MLP neurons of a small language model. Each row is named by its layer, matrix (gate and up: input weights; down: output weights) and neuron, and shows model dimensions 176-239. Each number is 128 + 24 x the weight over its row's rms, rounded and kept within 0 to 255. A neuron's up and down rows have the sign that makes its largest values positive.
After each neuron's rows, "fires on" lists the tokens most often at its 100 highest values on Wikipedia text that the model never trained on.

L5.gate345 [ 99 128 105  95  89 113 119  94  96 147 119 145 148  87 139  85 178 147 135 125  85 119 100 145  68 142 112 175 127 181 131 113 144 126 107  94 153 145 125 129 109 170 106  96  78 101  64 173 107 107 136 120 165 113 130 148 154 120 123 156  97 136 109 172]
L5.up345 [159 129 147 137 154 124 109  98 175 147 139 136  87 121 166 105 134 137 102 121 185 175 108 110 129  79 138 149 100 155 129 101 118 138  92 178 144 161 145 144 115 114 125 133 105 123 130 160 126 138 165 133 173 157 161 142 134 116 142 129 137 163 108 162]
L5.down345 [167  56 131 118 143 153 156 165 110 166 123 111 117 151 103 151 106 109 176 114  95 122 115 152 157 112 161  98 161 118 147 134 132 121 117  82 145  80 145 111 131 112 116 126 153 144 127  53 133 128 112 136 169 118 162  93 118 105  88 156 177 115 118 106]
fires on: "9", "8", "a", "at", "18"

L5.gate826 [182 124 141 130 164 120 132 125  95 109 106 124  96  78 143 117 136 178 132 103 142 143 129 130  91 105 140 153 115 152 108  70 161  64 120 137 139 133  96 142 131 104 105 105 140 146 116 152 156 159 110  93 129 120 106 111 137 102 134  84 160 134 144 152]
L5.up826 [118 121 103 129 139 160 174  84  75 121 118 119 158 124 103  97 152 139 129 111  95 106 156 143  93 153 135 134 117 137 137 134 136 108 132  99 111 160 149 150 130 126 142 111 111 112 125 118 128 199 152  95 114 122 105 103 135 154 115 142 110 155 141 156]
L5.down826 [113 154 135  82  96 123 114 111 159 134  93 144 105 125 116 164  89 115 127 139 111 100  94 147 150 147 176  83 124 152 106 149 125 139 132 166 173 102 151  73  70 113 124 100 175 112 105 152 120 102 113 161 161 147 175 140 126  92 135 129  97 142 113 121]
fires on: "t", "th", "ft", "ant"

L5.gate582 [ 93 149 102 141 131  93 139 142 138 139 129  99 105 128 103 141  98 116 111 109 142 131 113 122 112 193  92 124 146 119 129 103 144 162 140 135 124 124 123 119 162 121 165 120  93 151  97  90 132 150 169 165 123 108  86 115 118  98 147 105 135 146 138 131]
L5.up582 [114 122  99 134  92 121 127 133 151 145 127 172  97 106 146 126 117 169  96  69 155 178 101 125 101 137 129 122 131 107 131  88 109 157 120 119 155 136 102 204 117  86 134 108 163 103 145 132 127 128 104 136 135 161 134 144  93 148 119 127 144 141 161 167]
L5.down582 [143 119 136 126 133 153 152 139 105 119 145 130 131 145 136  89 147 100 157 163 115 132 171 176 118  90 126 149 138 115  94 111 140  73 152 154 131 101 128 113  70 136 111 105 121 118  89 162 158 133  92 156  97 122 128 139 152 109 135 119 127 112 130 154]
fires on: "as ", "tr", " ", "a ", "st", "thr"

L5.gate784 [152 120 150 157 126 125  94 162 168 122 116 152 118 142 129 144 121 120 143 147 136 110  77  99 179 153 118 129 123  93 151 113  92  96 119 127 131 119 106 143 127 150 144 155 102 121 125 126 110 107 153 148 132  89 132 123 130 118 117 155 146  94 118 127]
L5.up784 [105  91 106 114 142 143 150 134 116  88 176 117 110 173 147 138  89  84 125 126 159 132  80 138 136 114 123 157 141 165 129 137 103 134 101 137 107 137 138 114  79 131 102 110 103 178 187 150 114 130 110 156 121 165 129  90 153 109 139 147 122 110 123 112]
L5.down784 [157  92 129 166 127 109  92 142 147 141 115 125 110 158 118  99 102  94 130  92  85 156 108 179 117 163 142 177 139 158 117 102 140 145 126 140 146 107 155 115 115 120 123 126 117 115 173 128 110 145  88 141 119 155 131 119 134 127 139 115 113 142  96 154]
fires on: "and ", "-", "or ", " ", "."

L5.gate565 [ 99 158 153 149 122 125 133 127 138 139 119  90 105  82  96 120 109 132 144  98 137 136 123 139 129 130 132 146 189  80  97 107 148 166  75  79 154 128 112 132  91 165 121 123 103 149 153 158 132 126 138 108 199 143 149 119 117 122 158 158 161  97 105 144]
L5.up565 [115 151 131  87  73 118 114 106  91 114 165 125  97 165 137 144 100 133 141 141 143 168 183 146 133 120 131 142 158 182 138 123 167 137 103 155 118 106 141 118 146 129 108 135 144 141 153 105 123 131 142 119 111 143 177 109 103 134 122 152 104 167 142 130]
L5.down565 [133 157 122 142 122 166  89 123 131 111 151 153 142 153 143 116 113 135 110 139  93  98 103 143 161 110 127 136  97 162 121 127 163  87 151 151 111 125 136 123 108 177 114 123  85 128 120 161 159 154 130 142 117 143 110 109 117 126 137 142 135 132 100 150]
fires on: "Mar", "°", "mar", "imb", "ac", "Nation"

L5.gate829 [146 130 119 145 102 170 101 126 103 115  80 134 109 166 137  85  90 126 121  81 131 106 147 131  70 145 105 156 111 139 142 162 152 119 155 137 146 132 153 122 138 124 125 102 116 107 111 167 106 127 102 168 124 112 113 113 179 146 134  94 186 117 109  83]
L5.up829 [154 120 120 104  87 137  79 110 108 117  90 164 210 131 131 159 128  97 125 112 107 156 140 166 125 130 140 138 110  98 166 119 127 111  90 115 141  76  84 125 129 116 118 118 166 114  86 118 143 143 129 138 112 165 147 151 169 142 118 117 118 131  82 120]
L5.down829 [118 144 117 124 152 125 134 135 179 103 123 122 122 151 118  44 131 160 142  98 139 153 142 100 114 138  86 143 111 142 122  85 115 145 139 171 173 172 107 139 109 167 110  98 150 122 113  97  99  91 112 148 129  98  68 141 134 107 134 123 169 128 132  89]
fires on: "b", "w", "br"

L5.gate498 [140 136 105 139 118 105 122 111 124 121 149 124 118 127 132  97  92 169 141 145 118 141 105 115 140 132 117 113 102 151 134 142 102 107 121  98 168  93 140 132  85 118  98 127 131 140  70 119 139 129  93 138 167 128 116 173 143 141 126 106 139 114 123 162]
L5.up498 [154 141  91 119 172 114 129 188 118 156 112 156 116 126 128 151  99 139  92 181  93 113 125 125 114  95 104 139 177  98 104 143 118  89 109 146  92 152 140 160 166 119 148  90 157 121 115 126  94 151 132 120 148  89 125 116 110 139 141 121 162 141 100 160]
L5.down498 [138 162 118 144 155 160 183 120 123 129 132 102 161 153 132 133 207 151 138 114 169 107 126 122  98 115 130 120 100 140 169 125  80 135 151 129 111 157  98 125 149 132 150 104 119 116 104 169 152  67 142 149 120 115 142 118 146  75 114 135 141 114 118 101]
fires on: "George ", "name ", ". ", "us ", "Mount "

L5.gate1005 [160 140 160 120  87 144 125 107 122 120 130 167 126 185 127 110 154 118 140 102 127 171 179 142 118 120 135 146 125 118 125 128 118 118 150  95  93  99 155 150 101  80 133 120 173 122 107  88 124 166 148 151 140 114 130  78 160 132 141 117 127 143 108 136]
L5.up1005 [ 55 130 136  69 111 113 135 122 144 127 107 103 154 113 127  93 120 149  92 120 125 175 127 138 151 116 116 119 144 148 160 101 126 136 129 120 121 153 139 139 145 134 106 137 155 133 110 142 155 158 112 164 154 123  97  79 174 126 104 111  99 135 136 115]
L5.down1005 [ 95 108 142 147 129 116 117 155 147 171 148 134 153 181 147 114 178  95  84  68 182 131 119 110 131  88 147 130 139 115 134 163 168 172 137 134 127 160 137 169 108 136 145 122 112 133 107 120 137 101 141 156  98 149 129 154 153  69 131 133 136 146 189  89]
fires on: "A", "b"

L5.gate740 [124 139 138 120 127 130 132 101 114 127 160  82 123 155 107 107 101 115 111 120 103 134  61 151 142 149 108 120 149 143 130 179 131 119 137  89 111 145  85 109 188 122 122 159  93  88 109 120 112  94 114 125 155 111 152 101 121 154 111 113 123  78 101 179]
L5.up740 [115 144 150 160 153 147 131  94  69 158 175 109 113 121 118 136 132 146  98 140 128 135 144 136 155 156 153 133 126 174 163 101 141  89 112 138 156 157  91 133 117  93 145 138  93 177 145 114 117 118 117  74  99 154 119  92 114 136 130 122  82 104 156 135]
L5.down740 [113 116 182  96 163 108 119 137 154 141 122 131 103 120 122 129 152 119 128  93 172 123 125 133 138 147 133 150 118 129 148 148  98 137  94 120  84 132  88 120 141 156 130 140 201 169 150 118 107 150 152 137 102  88 125 186 142  97 142 150 152 147 154 116]
fires on: "was ", "is "

L5.gate972 [101 125 143 118 162  87  87  81  65 184 122 138 130 131 151 112 104 113 125 157 128 150 139  84 140 189 158 164 142  94 142 122 120 141 153 143 117 134  93  79 125  94 111 151 153  75  99 130 132 110 139 134 158  97 144 128 128 148 117  98 147 131  82 128]
L5.up972 [137 182 134 141 119 144 144  44 120 133 168 100 133 113 119 119 130 146  95 121 109 134 113  93 151 159 109 171 106 113 115 159  84 172 137 157 136 159 119 141 155 138 119 135 137 157 133 135 116 136 104  97  97 112 121 136 134 120 152 119 127 139 111 102]
L5.down972 [152 156 141 117  93 113 157  80 144 109 182 110 153 113 122 112 167 165  91 138 125  90 116  98 169 147 116 151 161 126 151 163  98 140 131 145 143 149  86 142 136 117 122 127 145 143 115 136 139 131  93  94 131  90 138 142 110 110 152 136 129 128 135 132]
fires on: "was ", "is ", "while ", "are ", "been "

L5.gate408 [136 117  76 126 140 153 152 105 133 204 146 131 131 133 175 129  96 177  92 109 116 132 130 132 168 132 156 139 106 143 176 115 121 135 123 106 118 100 141 120 134 104 108  91 105  99 107 144 122 109 135 133 135 129 142 102 133 117 134 133 124  92 130 125]
L5.up408 [119 120  88 146 147 107 170 113 145 147 183  99 173 144 148 167 136 122 126 167 164  97 114 125 123 106 151  80 102 101 119 151 133 125 132 117 114 121 124 122 161 155 118 124 139 122 151 101 166 169 111 117 131 117 161 114 155 120 157 142 129  68 155 155]
L5.down408 [138 101 174 115  80 147 113 130 139 109 135  89 143 129  82 132 136 124 159 163 105 100 140 143 118 124 121 118  69  92  77  79 113 156 120 109 128 126 115 117 141 130  95 130  79 114 154 153 166 103 139 106 102 105 161 114 128 129 135 133 146 151 101 161]
fires on: "man", "i", "I", "ear", "is", "Fil"

L5.gate486 [ 94 163 117 118 170  89 134 126  96 116  80 141 132 169 128 138 168 128 141 123 123 125  91 136 132 115 101 135 141 127 155 102 157 156 147 132 167 110 100 138 158 162  57 169 107 130 143 148 117 116 136 119 133 182 146 183 129 182 122 109 104 157  84 146]
L5.up486 [ 77 118 130 138 137 150 175 127 145 103 120 116  96 156 160 104  94  97 129 125 104  95  81  99  95 154 111 111 125 187 130 123 142 149 116 104 135 134 141 172 139 123 116 120 111 152 171 178 134 147 169 140 118  85 161 132 115 102  91  90 159 128 121 167]
L5.down486 [149 149  82 104 103 107 129 127 111 103 130 130 112 106 129  97 130 137 138 128 118 114 163 125 108 146 138 161 121 138 123 155 142 140 137 128 133 142 125 104 107 125 127 147 168 122 162 137 121 135 124 168 189 128  80 108 115  81 110 153 154  58 102 130]
fires on: "7", "9", ":", "11", "8", "6"

L5.gate112 [122 151  93 151 128 120 107 175 113 131 143 117  95 127 131 108 157  95 111 125 178  84 145 115 138 141 108 147 125 121 117 103  98 138 122 113 131 130 118 117  98  82 143 150 105 139 136 124 141 122 141 173 147  94 139 159 121 127 115 137 126 103 134 119]
L5.up112 [ 77 134 129 154 177  96 119 145 105 116 162 112  99 179 118 155 127  92 109 133 101  83 180 151 146 115 109  89 139 111 110 123  96 103 130 142 130 130 133 140 148 140  74 134 155 153  99 167 133 141 115 116 119  96 142 121 142 162 132 156 126 123 109 148]
L5.down112 [151 154 169 133  87 114 139 105 104  96 136 135 132 162 109 131 125 143  93 176 146 134 135 181 144 148 108 107 171  98  89 141 175 107 145 133  97 116 113 137 168 153 133 114  97 118 117 156 109 140 114  93 139 125  67 128 153 121 138 149  98 119 122 114]
fires on: "and ", "or ", ", ", "scoring "

L5.gate39 [102 108 105 165 125 119 131 112 126 161 129 142  89  96 136  72 138 141 129 128 145 127  98 131 110 178 118 130 163 132  95 152 102 100 180 131 113  67 142  57 104 141 137 124 103 125 122 117 146  91 150 147 134 123 150 108 155 142 103 139  90 101 151 141]
L5.up39 [105 125 120 140 183 136  98 152 151 121 136 136 121 151 189 130 106 124 125 144 155 138 146 118 150 105 155 143 153 125 138  83 139 124 114 119 122 124 109 142 147  89 106 132 151  98  76 125 158 120 148 128 147 164 151 135 135 122  89 140 100  89 116 144]
L5.down39 [175 125 169 139 129 141 146 119 128 131 128 130 111 118 121 103 157 154 150 140 138 111  71 125 143 161 189 122 166 117 123 141 116 121 114 133 114 100 126  91 148 132 132 134 146 131 155 114 112 135 123 122 151 134 132 118  67  95 143 129 174 138 160 119]
fires on: "and ", ", ", "in", "\"", "but "

L5.gate623 [116 126 126 195 129  83 118 114 146 135  68 110 162 103 116 138  95 148 133 101 117 131 131 126 142 159 124 141 150 155 153 147 119 146 116 129 132 119 138 157 106 144 102 138 139 105 146 142 149  96 129 111 116 116 124 125 140  74 152 115 158 114 130 175]
L5.up623 [ 88 140 127 140  95 176 164 160 155 134 106 129 102 146 119 112 117 140 160 115 156 147 131 147 121  89  91 130 132 151 146 141 151 112 121 141 146 144 170  94 162 147  97  84 149 129 172 132 150  84 186 100 116 107 134 140 139 145 150 124 138 155 142 155]
L5.down623 [115 128 124  68  99 143 129 151  81 138 127 112 111 143 123 105 102 104 115  76 169 113 156 165  80 148 139  96 144 133 132 119 148 137 114 123 176 144 132 130 120 119 161 167 144 125 144  91  99 129 147 109 151 122 132 117 127 165 151 133 130 119 139  72]
fires on: "p", "mod", "t", "dev", "pr", "comp"